Weights of a small GPT-style language model, trained from scratch on English Wikipedia: 12 layers, 62.1M parameters.
MLP neurons of a small language model. Each row is named by its layer, matrix (gate and up: input weights; down: output weights) and neuron, and shows model dimensions 496-623. Each number is 128 + 32 x the weight over its row's rms, rounded and kept within 0 to 255. Numbers have three digits each. A neuron's up and down rows have the sign that makes its largest values positive.
After each neuron's rows, "fires before" lists the tokens most often just after its 100 highest values on Wikipedia text that the model never trained on; "fires in" lists the words (lower case) most often at its 100 highest values on Wikipedia text that the model never trained on.

L4.gate1463:131094215146213122131131126164096148097152187159188157164129129180133051182094091105132138122083162109120206172158127161084112107128102113047170158197113130120170120110089146080179130159122066141117075130059081097110167136118147182107114136127104169108065103082160134127099184139197136131173102082094104157119184159101146123147112116086128138061132138122138121087098093136128124102113
L4.up1463:159097184151168109125144136135102167092113230112166134175115113207123080102087089089145114087106152123103217146132146152079128140125124144065197139183121134156151099111095176125159157163116080129086139139048104152112163130110161213112142122145081175110083112084141135107130209102152144119175104060077076168114163113124192103146127110095126127074090154126144120062128082134115128132099
L4.down1463:163122187093166128099155142074112101057093123130168165177161144114128168168191147171089121123169053166116168131139163120108092156139151155103144150159078082125060142108169135022117139080071131187196117106047132115201192140102114114148102080067068103161157107173112136115147153106052139134136158135117128098120087134062123142145153099162114140066156115118098094168128123167119098112153
fires before: " |", " –", "'", ":"
fires in: "team", "women", "candidate", "medal", "m"

L4.gate1582:147072107156160111152157121118100107143135136100158145113152136172117123128133131103163160173133142174156102153117127157121132073129126125175138094180155183166135158102099110159160117092117150139127117101175166118100147129172135100173136133176152176165130157141126126131126151095099070161214098133155147123137079155112152146179105129138169139116113139091128171066111167121146149145128
L4.up1582:113106107173131093125079136107109152144083171117099109106147114125167097155113131118113150156091076255152105153091115143064083087159147098139123104192107132102133152110141153121161185122119091204067113095136104106046162094101116089131141147153163197142133161166105140145150158097111087166184109142110150109077077131136129141122102184146162115129082160134145150080130132140126136087133
L4.down1582:165074117131155111164108180112128130135159129161093103032099202182145124115113085125136129152153112159152074122181123126124116097103119101140141162063174118112127077162107123135114119125108132128162115054166134129143052174149145093098140131098118166163134147164066131135099112156134122118134160147159161132072149158146173149143109090162142141080168173137073150125148167055083123158147
fires before: " |", "stream", " medal", " ("
fires in: "gold", "silver", "gulfstream", "win"

L4.gate34:213100115139100089176083118155150165117132090140144151087089155138170126135157204141140103106095070090121125116143152100125091191161132148115109127133129108121173191144106114068103132155180105203102127126129089109109120129115140109120178082105178131183113131112132159172163144155136118141070117153158115135089125131185123155133139143135203102124112110050129103091113140106112106176080
L4.up34:202120157117145129177104116120146107100124110157176184042113153124189158175122163162121143128109072058052147112151143074149070150166130113084131099140128114091163194131181119093113129158157138146095111091127105124072126117116157165124163062067122114137164093147149138110157104141151074128083108163172153102139098159154120144068154141128183125135083101058133114088121166131130156196082
L4.down34:107098110163142110141128117094142136144112139173042165140143107118083081162068136138133103143125137084078099182183183121164081127130106128118174115135107158156163188076125085106109143196126102070114137130181107160102122069147055120083149163075165155089100137120155141153115055131125082112172084179101130165086157062127162165117163115118110100080151196157134132155103096168104065142108
fires before: " |", " medal", "'", ":"
fires in: "men", "silver", "gold", "team", "bronze", "goals"

L4.gate1600:143147094133105148152141116135158124157139150141094122160106105122137140163154139117122130072113122117119136146220131165089124134100153088167178121104082092131158150076119110122137090132152166118188100192150126121150119114100097118117117147097174142133127097092096105093100130134127077123090127099165096114157162148126204120137125182122091121167105153094128105123110091181093112144126
L4.up1600:174144144125097136131134088133098091158164149159093138166139125099092156122133145167111157069097135096101161130245117171101120121138169121166169102099082085163173140071113068155178092156135132134178120154176165141110111079148132116117144147095139167131127118106103094138076151091151108131094135109169082118149145145161194126119105194126106148168142113070129113117088106162113148164171
L4.down1600:167162078107078115117162078188139128146147134113138136070128165135124167110055106117095082144121158132072149182175127132135116149075105035134107145136169165133097101097153114175160115133119190151049103127090139141131156174101166158078101154078131085093165108112064120129091079128173070119081149114063110144155158108155142098103192121136059112048134128092101103125133137109128115160166
fires before: "'", "phone", ":", " ", "."
fires in: "women", "men", "sports", "telephone"

L4.gate383:162109134126196082079119116139151170119138177101188075135117110137152144156161166159153106174158150115133159116097155104084127153096156106146147079144143145114181185159133100172065139131150162158138084139178176129104153107177132088179132160142159064178153083111159170159104139094164094092051114121120179066126063178141117162171102113132121131166159101099165047128100157103082106203074
L4.up383:139110155144169088085129129132138158098127179082170064104141066137162151189126145187145092123182143113120166106102138103075095153099135084186141054165144139088140186143128121150089115130122163140191124105195126129126139109139152112179142168112164096159156100140120193122098136115146129101054128124141174115140077153172133156148068108130174104136172132056139104105094139128082107155089
L4.down383:105130082095129108178117149114123152133138131122176090133144060110141104160139167136172081146140172103081128062084089182103149107187170183122109072156090126088144173117090120158091204106139084179079097108140071137076124146112138064193124128109095119130082118108112155123142135099149151134133181117101138092126127173120154148117159204146062134098102085154073094108121117165107124166098
fires before: " |", " –", "s", " medal", "ect", " of"
fires in: "medal", "silver", "hold", "bronze"

L4.gate1622:151104089169147094193069170152055127086155109120178132159159119147144122191089155125088128121118161087165081137096109152138137063122175152142158131111133135168146154133123154133110094152084173125198194079123115200070148148057119145131176150114108118122112149086191097153141129110164130133113171132062169190097091144130144140131196115116136145172199121142147122122130190111126088153137
L4.up1622:139116100158130084189103133129087115136162089101208170158164150138144098179086139133098110113088158111160085153119104100137107107169215145146187130107165167149126173118156169149161122143083142088173186081088117198090108167068116147155161130079144143140077123106120133156125152105149166102096140100061178172131119118162138134136168107113086116139193124150140120134147202137116104131120
L4.down1622:150115073162179077199158127105065080094141092139150149068100089164113078159171174123114140139107177120100104120153124133139090101131144128108123105150119137155151150075100144189145166115110138112089140192147135118159132161140147088130124107101135067138098177155139128169105135159167154097067134082096163141144136111127078166074176152196142156175158050150065054163125161118112134173103
fires before: " |", " (", ",", "\n", ":"
fires in: "party", "place", "mf", "political"

L4.gate231:123134137107102100049085087155115085110149185110123175142118032175131110135133100150118142136105154078127099181079142134143129123167135185129054106098135145169103107140112118134137132146085106139088140104159168104049134153087185147094099123129151103129189135178120136110076118113151132072101142116116108117161121152123100143119177111154164074140121127078068164179088164158111143094122
L4.up231:113147133136134094073117086118196139161110116089047167138121086151134076170133119145145130127108169091140077136066169129148188138145089131147110074146119104172133120129149125101154180144127098144084132103165172143107084121075156137081141071135152126130169169197140101142100083117156152101077127120080083103163084107126169152146149159187173101115130092138118140101044141184129187123131
L4.down231:179135197126101142103110125054144066154104125141150114142137106063104086086149144128081043127145171119119151125142127070129175156134122141173150073115105159164109131134187148167164142099160117053074158098155135101079172123072061098117082118150129100166131155123155131166106184109096110138159070164070146089177149146099131198148144098187094097121177123130119159095082081119105095125120
fires before: " |", " to", ":", "i"
fires in: "place", "according", "population", "sq", "source"

L9.gate731:085131116121163116100177156142123142073137081102175179074105136115170151126136170096170121136125141149154138129152158125125134118141119197081179153123069102086146182128191101100089194125110180148132185056101103210117093108168123102140115097091117124117162102139142127106150085093112183071142119099185142069207114156103147082179097128128154128183194132117090140063194159094115093190112
L9.up731:114069140078123166082085043157114116178111190119105174085178167126134088186113161110132079175152120083132168118125141091078096172133145149149195103236097095139111120082131154145114154080137157111148151133135110112120132129101144103123132122167144095151117141096155066092096042154117161130151170085043114062080130147109129091142084152198111163133158128127173088052141122196094115134085
L9.down731:188129085152223087117142076168145154116099148101100150093155166115149116125105143117134141166151117168080120119149104130176109172098174097084133148116119144138225104169119104186144128132163114143141151129116164121115114130085129127108211136171141102149116114158193084098106076084134127160136139163117126167174085115097096079142139151164179109131193102149116137151110126126143137104177
fires before: " ", " the"
fires in: "in", "at", "of", "from"

L4.gate98:079151137090112109136128061146145120102157091095162110149160092085127109149193127131157146126161119098127166129068105126153099159149121110080149118136106150133127123131155115119189187127058141080187184147119116147143133132156101178121134154094127079186157139136103064121100126123091131111121092102020103096145175110115137123126145218093096182169136068086122135184116084115098108113119
L4.up98:130141113125097115147141060141162117108186076088143119142160101088131113176141116129145108154176083088163189123058077133159075190153149147087162152116103133111143138134111082130131169106064162126174143103121113154137124150132123153101133155125131113168187164129097080124121136153128112137140131094071114090175107117142163148122136161075116129184104149083149145178079118150136128121163
L4.down98:123130115199157131161149121122110119159106190130158128151173118064103158141140095156110124131215123098122097141179138106085120147126134121083101080155093089130137058090110150202106175098104104099156136158152132109134115074159135127126152105114092156107136062134147097122169122073085133107114133158105130079152124212134107137133174177208179153126075116172148110149135094135186081148114
fires before: " ", "ing", "mer", " a", " the", "ly"
fires in: "in", "from", "between", "during", "former", "following"

L9.gate427:167215137085155173112193142201088153065170182084175109157110142153120126114110126144142106136133106110059190157130146148113133095179126089162153125145186143099175151123033161120163148143078128174136103151088072160105087102168112133144127172065097069127123155129209122131124073113146194055163086147127135106124135110109149142112123158101196210162156155096149099107198167081092169116152
L9.up427:124098168131047093137148129169160131128181149089166137084105140065108149101091124129159098139135082043104148186167139111153169144128099150104160135112103139129146149091133143116049125116135138164154153148137053166145057151157120150138188137146106090099134146105119106153128118108132108089098138115152146136145128131082135161157221053082146132078164081127100137137099164092184171118102
L9.down427:125127049173141121157149084146132098163141099125104092108124114098120109186087153130090132146144137098113095127105151110125118205153188182133103101186139114091155151072104128133123145101155074112067161099161131159140130157123105132129151182167080081125164167111188145161135154160158146134129169132134107141197121147089089154172111127159146078171092186094121151105137163143090129127115
fires before: " ", " the", " a"
fires in: "on", "in", "during", "for"

L4.gate1707:126100175164112118110156148107173141149163130101103157117180157050138161071118052160166097114114144081127089111107136059119140135114139107118114091132104108129093146086084142167127127139144143137161198096090100157137089053145115103082106134162178163139233147119112146133123127121044130094120088104092119075138130115128128162094176132146114115155123161113130106093123071115096146064130
L4.up1707:123087165183102194122158159102164149193155180129109159098164115080148176099084089112151148055137188121125100086066118058095148143157165114115129104118109073112054159046090093195087145126146137184119185096149097125117102098133116097113130144168166191130202121124130079143152078120092112063097137101100140094143081076168146108087170097170150143150111128107123103088157083130105131118130
L4.down1707:140113138120120097147143137163177097117090153108092150157109169109115234133149091158113125044147143136062177154154129151142124089169148134144138160091180111071123174164095130135123155135098138084100193140088192172120149117131156120125101115159133137180133133175161168107099102149134120131085178121130098121106137110149099134102141127126133134148088142130157163125065128194147129073085
fires before: ",", " of", " in"
fires in: "however", "kalev", "example", "result", "when", "point"

L6.gate777:111110106126115106131179114139108143125198108149129089174133106097108088118110129058119132143118113135130125114099116121129170143075095153193080120115107131179094092178089165113207133150133181038147156167090116102096123169122145105136146110070133121164103109221143148148127154161131118121099082086083143199110038173180101118195112196109146099126157122110100096177165094104130082119075
L6.up777:175118113104184153146177133138087164158140157128129139141055121111106147133105100112080123102075139145146136122116150118113130187146137138144082130103187162166120170120120093171087105058119112124094177160177146124137175126090125117149080166144115156065126095072163125183102101122115095131087157120117141163172132178117161125119151156099093101087062159144132152117121169100148085145150
L6.down777:176136110127142074172154248159110124159143051111118139142143096119125148169103163053114134100121126099177105153094115108192100090108134131158125108149171163081125154167156105084178121149123188150126154098072126158115081092154156118129103130090171157164139074116178182110142129140094171111124168107090103187114120141172088035086111098156143131142130115118133102131130097088138101162176
fires before: ":", ",", "==", " |", ".", " with"
fires in: "season", "career", "years", "density"

L9.gate624:125169125126152146154150152147159104129119195142127123128183179111037146163144131106162121052107116156180117118152181135084104100161146090139187137072102151129195193069111125158117133108133123121152143103164157104142157126156086143181105173155158103164147080123135113119125192116111165122116187118127151163134140081067134123117105135106145058096075127156111110149097108163033088139169
L9.up624:134106114178145130136137109047150119145142123176085091114152132123123132203111160205107089131084148152168157132051167077183161187164179108122155063059096127118122177118115113137107126141139127142125144178110143162157125196135173100126136129146156115153134060158104142143121154132149093117135154120110120141100066113120104067147144126162128061135162157145115073130092119134116131113095
L9.down624:148155109132168119085173168132180154150091135108138142160149139149119136107131140134170122123100118150093154135099119125134105142135116127071107096089147093158158078159142131107123128085125107088090172124136133123142087140096117097173051113092058070097139103088127136199143163132081146134130127126109142132119075136110137058109090125138119108209168144087112165132132099052142125131184
fires before: " of", "1", "0", "2"
fires in: "one", "2007", "2021", "2016", "2000", "2014"